Part of a small language model's weights: a variant of Muon for these matrices, 133M tokens.
MLP neurons of a small language model. Each row is named by its layer, matrix (gate and up: input weights) and neuron, and shows model dimensions 64-191. Each number is 500 + 50 x the weight over its row's rms, rounded and kept within 0 to 999. Numbers have three digits each. A neuron's up and down rows have the sign that makes its largest values positive.
Before each neuron's rows, "fires after" lists the tokens most often just before its 100 highest values on Wikipedia text that the model never trained on.

fires after: " f", " w", "f", "w", " W", " Sw"
L3.gate334:538512516525540488511414520493564528518448536534472523457454455535569504482577510460479489472513494526534499573580450476520408619522579508455551449439495460445480402535541437545546462522465433535504377497507566580465548449554497393541457497513500445517436504528534497518440546490616378468501431543562439486551536507605466461523538489483505524474464518530429444504485537488420425446476
L3.up334:493576522467486604513424425465502426535606491474484450410501533520495508544497516469398432488534544506462533472459482511433550552588534495560513458504461460583438475509533487488471501594502481509428582521471432475574485415511530521456443466490587511419515545553409517543520543520490522426430599460443437498450494556540516479537506462413472412562407533499535571421509517490495458422447

fires after: "-", " re", "ot", " (", "\n", " mon"
L3.gate397:488501396469535527461372561480593489455411552466543458448531435547446441543501486468553486471441544546485454442436509548521565481541461452491575435572449501458491621476457414498459447486575570561562527487492560489542514565451496560444425505483522534532474454462436468523548498529597439521504605475493507541489437474562483506571541497459486501503456474469527437585585422473505539484421
L3.up397:534490494555408497470435486463529494477439528546571428489536591572445550505538541453502513504441537492412485519501525533522561425507448544405513427497450452502498530507517472490445436501531473429543447556378634507553427566520518446523491514485504544490448426460483525588521374518454422489554563468491513443487376500434538450503461523545578518490435464436456559505544515503423455490467

fires after: " s", " S", "s", " N", "S"
L3.gate302:537552457516513552532527460496530482454415599467587507572545447497480442420525520460509414482505476458606493581460445518483546545487471553512513436363516486579504563552509552510483541473555490524516501470497589497530430552509521508558533499534570458512424473516497540512592546439620399509466436459581508531531468583569385494451506539544469493440493565526463496510546478492439516510538
L3.up302:565499420486450498489481535474530515461522538531411363500542465466535521506443484527390441436516481427512455554413508481483526505494417503472516538532513514506525492516502450416426467380515544500468474437495618511395566480532568564504426512526374585559488553569480520453505482467477494380560478408507476554516563500453538501536462539563518468501373451452511511487487521528541487450548

fires after: " D", " d", " w", " B", ".", "D"
L3.gate231:449490469491569482486492451463602562524446444459582506510463510424485488516455418435510452421463514496520595556459528555462472571487492442397511540538619532500558461545447431488581609627527481516489534501585536586542455498488560502503489515513412452578463463553462529516558486567490535481529577505448509487529476536534491541397505488568560534549508585514408477426516387562484523505466
L3.up231:330463464464453518495554580523528533515483500488462492440437428482564501509518513497424507518583504547513479478427491485577482467528473547520544432486471470516508487496473457546422504538486379487463593464463483472396466614448464527606546472456445571556429507478522480433482413469547405558467572498475475459553527485458459564459538395503444496537448362442533604504511585549452464460474

fires after: " B", " Che", "D", " M", "A", "R"
L3.gate508:444468612481480540525474509555507403453554471468512498505435431509483496518465476472507496531509475550442527511452502505549488529481535451517433508592581588430484495550606485622480514495511480513548439383522515439506460586397512504494504525418479484475476528617590593474432464455517516433595506503443545483483521432522542526552463533493512531424572499464559398485570494511544484494406
L3.up508:500492509514510483521494605455528477478496438493570454538487467389505494566371475465553578543547374641513445534460487544451522485538481484492557531547467454446648508587547522479476480564489501545495493489497516443492542519473507556435488532513439437542493444562493503564462492452538465491484521517451442474417463514551473486476529581502463525547582469444489483494420444578408500517531

fires after: " p", " t", " P", " T", "P", "F"
L3.gate414:540540491642506489385624531503505518473425600448514487527525476572538488531528424390487491438459465511566466550431441487595540550548407591567438495527522423494500466526486549452470515484460546493437461494498529462513590492518550496513420520424457487505433475539416482498480509547398526597510570481497507491515453505435502493480527538476551427521492545489501488454562447549424536446569
L3.up414:580423433517404573570409510429529383562466500487457404534557500518445528559478498419491457423544492479551604474476427458451469554602550446556518522532474474589542564532495417515583549496435497469537453544588466508555560586526541450545485528491460413449480546519460515499433505574553467551453492505505549510486500517468460514466477503538504433514345472549439548481568386545384583523490

fires after: " ", " P", " p", " c"
L3.gate295:516416515420366504473572527488507568427547429554490475421517595500522558485495468505477496539589588521472549523502489509629499531496496421581475485592516457481459455483460524452424487444456520534491477558553466352491519481494507466536514486561479477466436543461480520371477525512491446504493504446478479514492419539484520538573486430456536405558456514555489371553489507583451438564507
L3.up295:592506524587469470490501558468438414520497461466471459562529498478522427576479526428524470470484509600499486552544461427611385415556464421492593577451504470590505498475482504418441546392598533379481433511525435485503478568456526474533508506523486511564472522424511518460430403600500527566461496500480502569513519516536453592570479433492387466538479515456524406551470543420466489515460

fires after: "1", " l", " No", "2", "-", " Pos"
L3.gate90:533513471458489472404503494501499529525537505509493526497393459459462464523439534535583646557601455484470547504410606465505496554445565497449450538632488566534501558467533515528471523454524572607540520524457484545523544538551375482480524464502540533461357532537544536472505533467511430491468536547454510472513451533488469494528537437456475446500459537486477448532443585540567546509574
L3.up90:554492466465554516546561495509523585581439421568494479454547562415528452499471467477560473462425436521494474453478557446510470583561562471468499580522410558476447544526501490449506517521490550429531467494498465496411554520516465480427534464627523454465475478539453506502506523557440542483395454519527548467469417472508504583489573484491401512428546529513494499473541497449433441588550

fires after: " B", " D", " C", " p", " c", "b"
L3.gate145:566548424497497524459561494483474487468461460543527530422533484524459514434425503551594486572455437543516575591436440544564401424498470520542495518557545486431451460459509436464461517519563460482504495436600512600456521454503601565504458554481531355464533502549526604483528449480523564464567479515582575460483476459486493477483586405526490540515497473454404419553461436454496529499521
L3.up145:538446532559506447422557523427434511564502425448520548447480530501455448531470428537569511485437443426551499612468522524454456503436540441503527440553533543486498532542541474542480553529495462499519431500557546430449459564546474478469525518540483444483514586595501601536560524451485514457407481486407527437544538488333402533477460421485473560476572537439509408546490499456478525505528

fires after: " F", " S", " g", " f", " s", " C"
L3.gate65:471461479407436561449564482477512472489525473581506503471531501389525447550531500465534533469500501470540449504559524491487590443495535564537566545542535505441492466528519443535442534461494432504588536533376420516487436546493449499463535490519491479564530487502514471522621542332580440511602426542477490451420420484384371484404462521563611561456573498498518454485449550631510483473462
L3.up65:609545506466536479407419433480463511502507455411468577441520484494513588526486410543550581401450570514513516539603548478475447446426416510477466446530495513534535410439528524526507486523631543482466508429509470504515520537500484471530481432552386490547571544391478518516483438468470402443523422403445461493511406509510506398559532511508494533520551499524560548453419542439473615475550

fires after: " w", " W", " and", "F", " C", " t"
L3.gate441:569477578546557454499514466497534460460417487544509554455512553549543475453540480483390350479665518431511549457561420436453496587504501475465424444482480497582521504433531481469461482532478468539518432497497449406397525518463511513549488484533469552460509469565552512542500524461501451470460487481504483512526555478446470504450473511450583519528551478530455411459546493540448515635598
L3.up441:467540519511549554421517483445504549462445561501415516459486397449369457608546488458441431501560470547457595502505452505489463561539501434602434518478493445508493606543458466555521444510462470511502437465477539491539468512451517477525463505417453556554542528513422438536468569423566490453568493535568547490531515613584480454498417557487528554472467500451481454480515478435540528494484

fires after: ",", " moved", " out", " died", "ed"
L3.gate466:518482531489522484487510493547489527470578541503458509494443467483496485481575479474430473524504461469472547570507482528532461496475529521441614592513544559499528423592430510515521502526516504444498540529448496423513520550543525579501548574414570535523505474487487516470474384508519511476493467617572610526584567564469461451432492597517471574453532564490526425558518666469494543472404
L3.up466:528594547486580446577439524535537539606488506538511551408583385498490531501549467395496488517585503475512580585491640477512537452517504503481501538455464503523490598519383456499419530443547474358425492526507479469471427450454414514507484470462394499591550482454498555571552581537518526512481547549501458430537491448555576525484465466463541509558483544516481404450412592428490518434424

fires after: ".", "B", " B", "W", ".\n\n", " b"
L3.gate232:496432440488495607570523478501539482411477424498466578417533534589551466488539484524535513494455404555514357549476389346418559438570496554413439407591430561531520557498536498478495445521438474575463476542504481449468420506449558615488502572497537513540532425555538485559500521441519467564542510487472462530451536502448506490517530560510489471488532477498449404460544520603449449528484
L3.up232:482475465548501457479562469543553496456485517396532513428461508491506536548465410501538439438503535498468403489469502413452425484515444457433649508559420499451553481502500500560532487510543508521490588540461498391499497553487517478450545521464525428396487556516509504486416571367523511547509553521494556480455563476378457560476481569463444529459510484478531433479496488503546491501491

fires after: " ", "\n", " p", " P", " (", "\"\n"
L3.gate346:484547467509591478427476483415519456573406416542483446587560494523518433510452522500573554556599515545551439462553476540491528455517433490481416514468465608569474483444500524450551374520523542479517514394490506536465611401527591471531561525478496400534485591457523410463456473522529466576573528595472518597516442444437521442478446549488452462468499538395489522543494445507566485546565
L3.up346:606513446519535516470553429458495509560558432518534538420483492539421442444350475498569503426565534485433524466469510474576477490566550514463415512509445513519550605452462476470540562634527529486524448483465471542459499517441498483472486504600579451401514430500482450548598573537506467524473526558575428527559490545461496482507519360497518439428472578441486559521407519599518505451527

fires after: "3", "4", "2", "1", "5", "6"
L3.gate316:559509471415507461503593607510490440435464510411500387479471494541557529482402465471455530547484538434486522436518543414515491446496497566509542502470512416454452504495539471547538472465443493500418525416443475420494599533441412466490491542452434470465451530493605473402572492501479455518506525530488516456462495472470386489542467521492560472444413496516569571503469515526464505580571
L3.up316:428456542421528414522493531496475487570480381540471553555569430489552473460477444512499573446488494468467530558574471475586463453426475480442551464475532589409435490483511449409452456505481577485455509571580554586600591550527491536433605494447484481370505528495490517457516422516502518462570556583558566439592526493529586469474533508452586528491514585483466454552495486453379499596518

fires after: " (", " re", "-", " inter", " dis"
L3.gate212:529470492522559518489455589483502397426513486520532483488504472535507434495554478486523439435426544545457503410467553518490559471486455505422482556571538514517514484573345493566530489517626528458476565421548570538574471511431544459458493538448522557517419484570523500439470388511578540517642584522562536494538437613525484547527513510526463546490360569456568482536511630527467533450476
L3.up212:374561466502515534617483408485502455531432514494574498413531559513465413579488548505606528496504472515579559529474483558413507464477499500517551501584603443554464535590542487537415568513502541520526494566444482399441590459495503504519523482488434480471427521511559540570501449532541537540503433473458503553384531552463472522570562493584559506556479488529554504506547596451510450587498

fires after: " p", " P", " con"
L3.gate48:519547612595531471553479544546555477414501471452456452456559452476438537550488532473533536459544467471449485404545481433535433479551614444440483527509505497489561471470517396422491534555548443527485456498385588476480451552441402419534503483489460517506514468500398582469512553475447486487512426541492557459510524470457415527512447513491549512529412533440502493558457534442619581548492
L3.up48:466579482549479511478511575568486539504493417594455540553480538448424430495545530429542535455535543536494562481550513518559459521518508517546504432517438485478519512436494457488466519505439493454470538469564450469558482478586543481458553499536550458514483507455455422357584507511518473472432538484448471565499486474489532545477480384570516543512532557470554524510449471407517533512585

fires after: "==", " st", "===", "P"
L3.gate329:504496448521490608505478447570463494514481428401460466465482478536509387530459473397503494486500498514449514396454492512521495451379454460425559568464492597475495577559484477482536517534503496508472460477641497463517487510529460492411498575522464556498559482485485496569411482459517477549589486532443559490544529516454468542485412442484557507406461519488452452545632512453513436496554
L3.up329:558583458511487372464490473473616480474496499474460577518440471473474530494519590502588516415478480499457561546458588531483519417510496396602518506554494484521528462511495465419507563519523451506455603469469544453541432501600527548518400489471526554538532496430493630568428440528540500433535559518487537554465528402496457446557525549447477472457552572485543601492554429499519465470532

fires after: " C", " Olymp", " L", "C", " Br", " N"
L3.gate77:517556519425470581418475450486494557526487559459555530458514499452486486453412501501599465545462485499446486502589574545546426502502550528527456542532589498521539498467506387382500474504573485601585562379526491493406470466521539511476467515499480559598595543473518479528526555433513410521538449453506547508495413516481473496534495481489450544461458531520499475471504491535417393544438
L3.up77:545554588469512397485471465509415573555428585487555529468389492396524525372473454478461525473473478475481566495547562470478494610437436431532492457572567514512581383460513537396489481477432455476527470463470446513449440625420479473544546520465456517507574507495438578480474441530433579522488456442524526601475470507500516581502518473601522555454528525514460470532500533473500428589487

fires after: " (", " \"", "–", "="
L3.gate420:561629464527488432478464583531475565584533469558562497432541536533452345554475568425553479548539506622442445577512458572443471465557478498506541530586474478477529466548419518500467493501533459526518513548482523462451484501514557543592618526527452450479486478495488554450474523483544510490543450524470501464506432583488388495489423475481579488485474442513520453531508503514423463534499
L3.up420:608407416563447439469473475516483563514563567542535451538506479443441470489558404425504560449536460409505590463488505530535518453413503676546441470577478478523472440534482585456481545506486495535466380535486403533560461488468509526563576426547516534438530409474486539539533476526487561521417552461450474419474516448484489495518544492474538456502460584502565558483553530462525543522552

fires after: " f", " p", " F", "omp", "el", "f"
L3.gate446:579399444565474441507356518591577434547506388542440477617518505485540584513512583510562508414492432515491524547509498461503560486482521533488477483480514537476438472527534510473443575589514543528481549515470492512511491551529391491470553485505540541497418495450440429413500490470527437506469525437538495465437460479487520543555509554584568474505479464502403490570497559547524427539522
L3.up446:538357363569463387470466501470492470534455561408457567539501386532518628531498492468519526374531473504509587516511495486491569480476539506517481507470611570503596460538482535478511519531533584498470553536517509494543513545536478553497563495449535495550382462396414397497529457405519511531495457379516546473511470533425487484568507463503465446490465465460535496488486509543409479488496

fires after: " c", " C", " dec", " "
L3.gate469:518456484469578496369528511376562509469460522464433586388548469534561483551487524467541546629530554475466518476449430578549387512463471515485541583497498542536477482425415470502508465406503510455460499593468452510497520526509414462509484539456543534451581437514477463444490411517564478506522440537583551541443418510493462493554472572495384462450543445504519524528591538525422429473468
L3.up469:427501522557510504484499478354503484484500635531476478423530443542465594482531517533417478564452550532518528578533450531541448583589504448491486514521473447498434417482482521490464503468498561460444485498588576450531547519554515385488529511469559532512508500497512518403463481539535440513494564477430570506562477472468430539443554422449448498565561498543465457543507487464507568522498

fires after: " d", " C", " D", " P", "-D"
L3.gate372:494540449596432483535522458431474478459418539614479514515508573369452433478553580442443447525519482515450454504536447414570410464538468567570433587539504503587464390471567466446469525509484437587466527473587473493532468440436549523586521452454416520440479594510532560489498499551502494503531504473474424455579484538539529526508520486551576484488490485541488524540634509472473576522496
L3.up372:473511528406489493476559503488495460451459544459470516445481582376496488493544440540567501510574495546457489399490447482442418517423445534501493547480511490451415516533540566563493529491545460533553464409511415508531549477520443457430446536519511477570513503494561486538481435491618470475441523520529601408431551460501481521569556472475522507493374460384501513431492555534493545471430

fires after: " v", " P", " p", " \"", " new", "P"
L3.gate314:515453526482523462419549526498465485521453507563428445527459403484393507470494506500520466545422498445479504487528498550655523443445541445538526457485544513549442546497459546432486552557510610453476499540507541452556475493416412547487521530549435542532458484515382458439486442605538578486487500507419505475544441441512435530413457410521508566492429493479551451502514508411415485512567
L3.up314:456526518499549588529614478384553469513545355533498413423548530508548504592649441501451553518445469464530363490437438542491544477458490511376525502495461452529475533509495448436393452453481558565533535523496471443440535432429525484596528585567426365540456510515445443447446479570508510477415541515449422511486549454505521545485412467447509509443447414480461556487463487449487553506490

fires after: " L", " l", " f", " S", " comp", " P"
L3.gate12:573534472565546494559446487443440483484494509412571562434536523496482481463559575559442546396446477471524527515542522542486490479487453508417487406526488533490456542484511500536431504545487477524578565470460455519476468436494511519455500531531496427478441473486375547429443536569499494426419475456488444416466480549395493550467518460572511455506466490419512478524462528484486542450548
L3.up12:449407521468446467516479439472483486427429508430535457606493527537497542488489462481602409456499526523571486508505502571531430490422457553562419561520492518519568492500527470577535508564571475491533619463456434530465527471566498532512557531504522470554456509495507565470396429637434555516433495497452490413507517384476556491484575459495470425563509489465410531478456490387536457528590

fires after: " p", "0", " P", " t", " F", " T"
L3.gate64:533478455428585548454451609383438585527507552560495568537447502480462582493470467465553514473541520534402415602390506509502443521546586434465568569504464451572524475474508537467504436577440538536459436541571392470543500393542514459522490420512516525567468564507406443657470599562470457476550486502466491478563508489452494470495606489518579511509522443516510479493588570498563545505509
L3.up64:497497511458493444400487510422536459504542479505499505537581430610520565524551523528461467491410580444548461525502464546507602489555532565475466504566436416619443460536594602584465512473499524530455515459498430579570478526524514457473437506447546479436401557487485410504530526528536487508501466407515612543514478399479515437515515472512471529530520451491465539449460516450508544490553

fires after: " W", " L", " F", "W", "."
L3.gate271:522477464507468501517481512385549443456505404437405501498426428479493454575475491466492497535546470502549529508522459512442398541608510402547535488533471479458520474579452498462431574578411477542467540448465510508516488514429493459426498529572494520451566496583421563492468513447513460485478484467473403414483589571531500488425581506453590542503453534480610527440465530546542478498428
L3.up271:503448553454417538495458451530426501495462452483433452575567391454467535654542472454544453569455519500474391493558435531509483476495504447355474554550528447517462479495485364436576520541524451440496577492425487462513439621406521448535547568539542464578514552426514421477454474489553591515515534550546473427527589559514511524469506520444440466457588451505483494447494532457455455444421

fires after: "."
L3.gate78:454373496491497472394574560555563469515542446483507552458466462484445453520500509443515522461528542515548392571420493476558538509508471456537487520485523520498525478551393443501492533477466484559464475475496562478555466489490485467515421465550536415530561512565505580526606515402556552464608485519518501460560548514542483424488492599490457567480491519480406468515494429500519428605500
L3.up78:523549510527594480482466453511431567538499561538491422487473516460586472504523501485599560588479517460523537476425571407536450462579630528447530551450486531541594570479524480385515569471540547551510499385478551491455499474489601521470511533534510461476624565424525556592543490445457518491535538500509538495537496602487531448450523524498500531528481412515513577560507585480492584541518

fires after: " P", " T", " H", " h", " K", " War"
L3.gate254:561556483516590465505569543457451453523513488447460504518596435616515483485494530488483509522482446453506486584366469482466448486659552494541517510526470467497466537569497479552563505494500524448394506506471478571531401416479537538545535376488447505445468409465415538506596457505415477461471412464516444500389388482568530477523521482493551484507477561466470470521466527483535523443506
L3.up254:496503521528431408424530489379530533510509496544457486588476505517444484482507475644396585545513514477508534593488383468565452464473423422430463515503563410473436473429581589514526554491510473566478442533496446487469446485648569589549463527583541491443533497464505585559571485540541589464541542497508516511498550420480542457566559581531553430505508598529453522559515507481505430419386

fires after: " (", ".\n\n", " \"", " he", " =\n\n"
L3.gate423:535470465494461563537494406596511444501492452548555484452555467491567492580440493540500481427464504502535567564505521467472539463579519502461503497555526485489497418591461370502436476503472430475487531453559526442519542408409420549559533516504471530554444486503519592522507433482572510495585546479544497535507437477531491535548554538462676572483499518460559431530465509524610562543553
L3.up423:515492528450382517494472404471457490513471537526471546461494574509495548528446459562512486499502627489580501513486450576533515582552576432485567578543493532491464477490510413499508458489520538562514451482532488477431546570490509526402524556632518505574500431578417453469406525469444530505495476511486487575455467521435493483537524590485593584510461483458493571461593450571595495518476

fires after: ".", ".\n\n", " With"
L3.gate214:465531487485532519503416407603486469483553476524493495492429479507454530487441486476435538511406585440365495618476504457470507479428582542392526485502427587402510547507406535463448521463568470447551536468544537546530492507516516483432573422489615548514496493506488499471486452538496510419482585442533509590492573514569411503499475614456456546446407554433525512459490586529557559454463
L3.up214:548484501534476536495530498609484538634514511471485577491479514486521422613474516568523583423486493520590533551574386492456497504452631416483566514469514577469554664547471561552501457406463460499475587550462522487498490579594460472456427566487564521512515472436512467537408513540481434542475473505545529484452449508531505510528512605521513466580540545465593400441407469477458463465585

fires after: " (", " \"", "==", " un", "===", " inter"
L3.gate392:543456408491441445475401559597576412451446427415521421470522507476618518523575540457558481465552523502521409441482419513441493500408454465556541499491486471464526508430472493487519530531508465517545474544400592488490466416476515579547420461462477433426417516514537481542545423530603519497466485542505571599511539570470471460565490539507374437452454502516585420477473519505566478456487
L3.up392:418452453436464467437437494548614540387446582546475345419585497552500497533482465519534455536570454593477431510495469579532515521540471519416495552550531570490478432490423526450465546490549500510540456578545513470429437419530480522502558493577332488518511509456485456449553445419487632405524524542453520500497575475500481503530501523554432555517536519539571502521546529600548456491579

fires after: " L", " l", "L", " b", " par"
L3.gate38:514516510541517531414404562488554584456477435529559629438560435465496503476470504473481563432441529435446516461527439466579420577507559503458451537492392489538443577512468474551483465567466431480443469506467539433518517436505494513543507537450504564554488502503397528505588485415454513473490575535440572605516554496490476552444407562538461513460448524479505525515499483405449460491505
L3.up38:501495546479430527484533515473457469498563499411503550490510513531493334553578594485564488478449564503536505535549519481469447472499380537538450431432609580538542579492492465511436563598569392446505520529485517453555551526410491510530435538489457425470574410438472535481449491483436510429385536497423497449455562488475551501562544492491515595533543424430531379483462513559389479491522

fires after: " F", " Br", " w", " h", " L", "w"
L3.gate447:441423465430507453547483576443467458498447538504546587426489464494472586509488522484457492567469514435484569543507574426454426559495494414426565585552543440498482519474381433490439550520515428577566559470443502402468512447474482434626519484492531454496454525423475521548491498531488483549530440475448394461568412488469420379521451466474591539506516532513497484482485567480488525465440
L3.up447:543496457489521531515498519425424460464487462541512431472539530490528556532559534533510457518510496469468588492482512456485480548493450367489605557458635486491574513513568478527566552536460462544598530520443475507494463547475545417568512510451498517441533516505451455497475543577497489536440482503479534543557563437491466432585443597505541514503514391456500514481531519454468446586471

fires after: "."
L3.gate283:451571509461514472541453489468505392451493430566466500452443549504562479422439472544505355534414534423426455615502495452507556525425491563451418508414473459477437523476549584495557533523551488506513443458535501412449482458572462483535529436553468545542541434509602453442466458565554483545502617579458517584535523449486496447528425583429365504583530499582475513521541523482466557493562
L3.up283:499446455524526540601534557503578459505512513579420436493484539433489483553416480525449455509492541478541454575546353438554460465574650588455472487424461429463418527483483466522504490456426447543435494465458568530440537519503445506507485521381515487550484529539572590530540498504482439470566527464477546503506513482537496496473461536434482462588510529614467348524447544511421557495427

fires after: " \"", " (", " Y", "H", " o", "-"
L3.gate475:469472473460432523477494608551562420478526516493466412555616537507597508552457524482610573523502473583464446536466519433507484461461459460560578538504425554448517437584402509582496495538409450519481458549488597487466555456498474498483493567543519519518458361556461541460511391457527508485493489542502471533451476570565530587558422481456514491459468487424576554555488473561460472516366
L3.up475:593523580511462447499489459527514516563561519493596486465563499593640503548520591524590574581533459473572393575511461468480519528460488527524563406566501468477558492406453503563486474480504420548519512455493549468450416526500543491491603524502507449443462370467448493561539545498569501548508583521509466511422459579490550424538404439491457548480471430487480536549563460545488442499537

fires after: " \"", " (", "==", "===", "\n"
L3.gate22:501519351431458496442560555561463412557546487553482530514477512396528521541494514435481462542501490544499418499538563520475514508506524574531556490572436540489518465515557478489580493526463539473502556502391450497417556538503452540440473511528463503501396519510432512526512394481491491554423392538506491539346507530498490511570523549426573469511468499462522457585444455478428446451483
L3.up22:548498538428562433501395454501485404538469540471395569554516595549456443460535451434591457465514434574479505470473555575477517463517500512474542524500598533517464576497485506494531526557408486433530502418484572498546449479553538514569509500516515553493520458526402468503524473495470550475546468523425490421515505450540537577489446478477464499404492557577479538552578505437458438571530

fires after: " E", " e", " C", "D", " O"
L3.gate318:440437498492429541485561441502583407556499576606511390483483464467413584550466559506516456537534527451483466637481445467614536414578500580568447557512413499573382515552532526554519501548483540426536454478514458539537412454606526496418465546516501496415478483515509549473491458484433528523489508589432508484542388568515542540478503533442536554533529381584550538476460546579448516500539
L3.up318:439463554511453432544492491432598426503392559562461482512524546424538475635439514494570522537500511498573568576473480493522556519522494445498487535539414475436433532516472526590520451587456505517539390392528472503497503461538475534484544602396487561505515436476598546472408556519533518454540532497528483429556469580493485567510515462497590554530497564490469461452564534504499402487497

fires after: "istry", " m", " Institute", " Minister", " School", " Department"
L3.gate411:413494509483422517436471602482564468549524511547473476505563532474517502539535477545452394466517556548525487605487488550505607466587473476499599538429482461395563452575578488498525569461582470495524440376463525537486524488549545537536379564552489519508511522513432574497540454535538508522538570523456498471468501473485477493533515441529493496514484551503565517528506481594508553423441
L3.up411:517444543494505428524527591380490477497575465421460658545535520483527458540500553494504483510494502465501458418567533478529445536471511529592447487389443397458560428469545580502631513567532515475459550489567546508450447487474495489496442497461444513481534442484498530549484532475442459516564416480588537585510503438455448461584557432521497496532532471580499520521628585461473551505468

fires after: " An", " Y", " E", " e", " Col", " old"
L3.gate93:455487543455505447499531485474533490470596446436571496508528481528511501490464492467442550576453532477494524464439502494590418508524414487544559464597483513481556543517591486548533430477542477383583529482501519438458454504558480559485505467422402478600479420489569556605433561549533487364473540503500467432555410447503504536420509492485499471560519528515478387485457554430502457481438
L3.up93:563443562501446499462474523518467499505413601497462436491421439555562481525520552519513560524564440443568478457523580472430485444460376471465491568510427547520388486547425478529484453538367539618530441480442505523462461517394482548467481602540445586480421422464472488451462458585543509498504498485570439472565411514456560530526535486473482478511374517561525526454493480495528490476492

fires after: "20", "19", " P", " N", " app", " im"
L3.gate182:552593458543492605496488553550555485573412488540513508506382496479518487449549480470568499480474463433448421512375458540557494501522550512538499473486545482554467504521581448480466581554495483506470461574565462624530473473539550516492420440537518412551465503490484464476617526575479445489472446548489486583584484465589458596543493464601511435559429581490485474487542508457467480560419
L3.up182:459591451436425533493570499534574488540390477465513430513446495443520492446439496493464447478435530417501514532504475531523524528570533567420414498560501481484500473499498395577532580442462491559465481579552424608507559408543408488526559425508532452511472428332464428464548453497528440547513526527519463517446517468502439473500544606560475516451482544556457514496488543485427577478444

fires after: " Re", " l", " B", " b", "B", " de"
L3.gate385:585526466482467536397524482510480435382496467470480457497528485502562480493516530523582491479484426517476493495505436494523548441519515553413450548525444541580547510520516469564554554562602446499526428511455441522474511469550474513512452507404370571405523547556523547370554367522466449521527548505446495452447563545453547532464543502430557476615443473512466494518545510569488523529471
L3.up385:469462498492456497403529510546540536415431565525524543530496496502477600565513465538471552510497488464536494503550575499543548453485573510462441528553596523491452544514618447545476467505523533355483515440517522463519423492509409574501552569532549557509511568548513444484529512367514463422514490539525538508492613463473464378483491537471591564463562369381421509438569504478455483485544

fires after: "U", "L", "P", "H", "S"
L3.gate189:475516487487490508467430547505425457613540483448545474448460546496462539528554458444469506447520436488518487524500432454488548501478560586554606464501559632509496555460543529412439520480459519558497550540441524496503522539488536530497534422525553458392503495516494511509414474580459470396453499515480432431473520451515461503475490521520529486513439519546458484456528440473537431401484
L3.up189:454510512485468512472508585383418504497492408507549583511447459409495493504488461550523431559561479528531530457483431434604418506527489519519484583431448340525539487485565504517484495480541505526446588541472462568480522494506550508582473504594474456570621457519458485514468492445413489515465528565463442460518549505624499525496406518479473508438475530450441517512524489486473481503462

fires after: " d", "D", " D", "d", "R", " the"
L3.gate479:512444572478531545532519561601504470502528540570504374534402556484537506538527512510489410447466495439540408517577562556585459459499435463612545531504552510493512475476410511523520562402544504500520518500548551448575458459492485546496604372447368548495451538499496411454480447508501549497528433442464594392487526417518528549545469602520494578559480496429513441481525430493524500443501
L3.up479:464467481523428485527503556414536492463475555517491495487549496422467541463479429468469571484590526663582485413506510455474503482539432459464508525406569469571490439476559431569483422461582522505476531453575457463567494480463479532522518531488473450451486463546482513491494597461497521513543532621534480413422428531580562455645435440487486556509525550398542495521598535541563430602572

fires after: " P", " p", "p", "P", "op", " L"
L3.gate2:498509484484473572548399520511488506432513554541466567497541543468530521492507508532457547426458517476461582419555460543491552459475599509568486476511534550556550600497543465545502566449372509522503528491529598502487547475482550510541487453572441592454418469508536541335481455600515567478443456552491462505495426447489607567485532447571514521515466552487506483527526481471517536486572
L3.up2:485486513529475576481566465434490491546536545506478511451515526494512408498492498500478562517540479417504449548447491575558403455453445489470475592474460488443474370589553501457501471505438593455529528447598433519495430476531429481526471498506558575586479470501491525482433480508502492509565538445483462502480548502447535528507610480522567510441509535509408537566560429424498570527438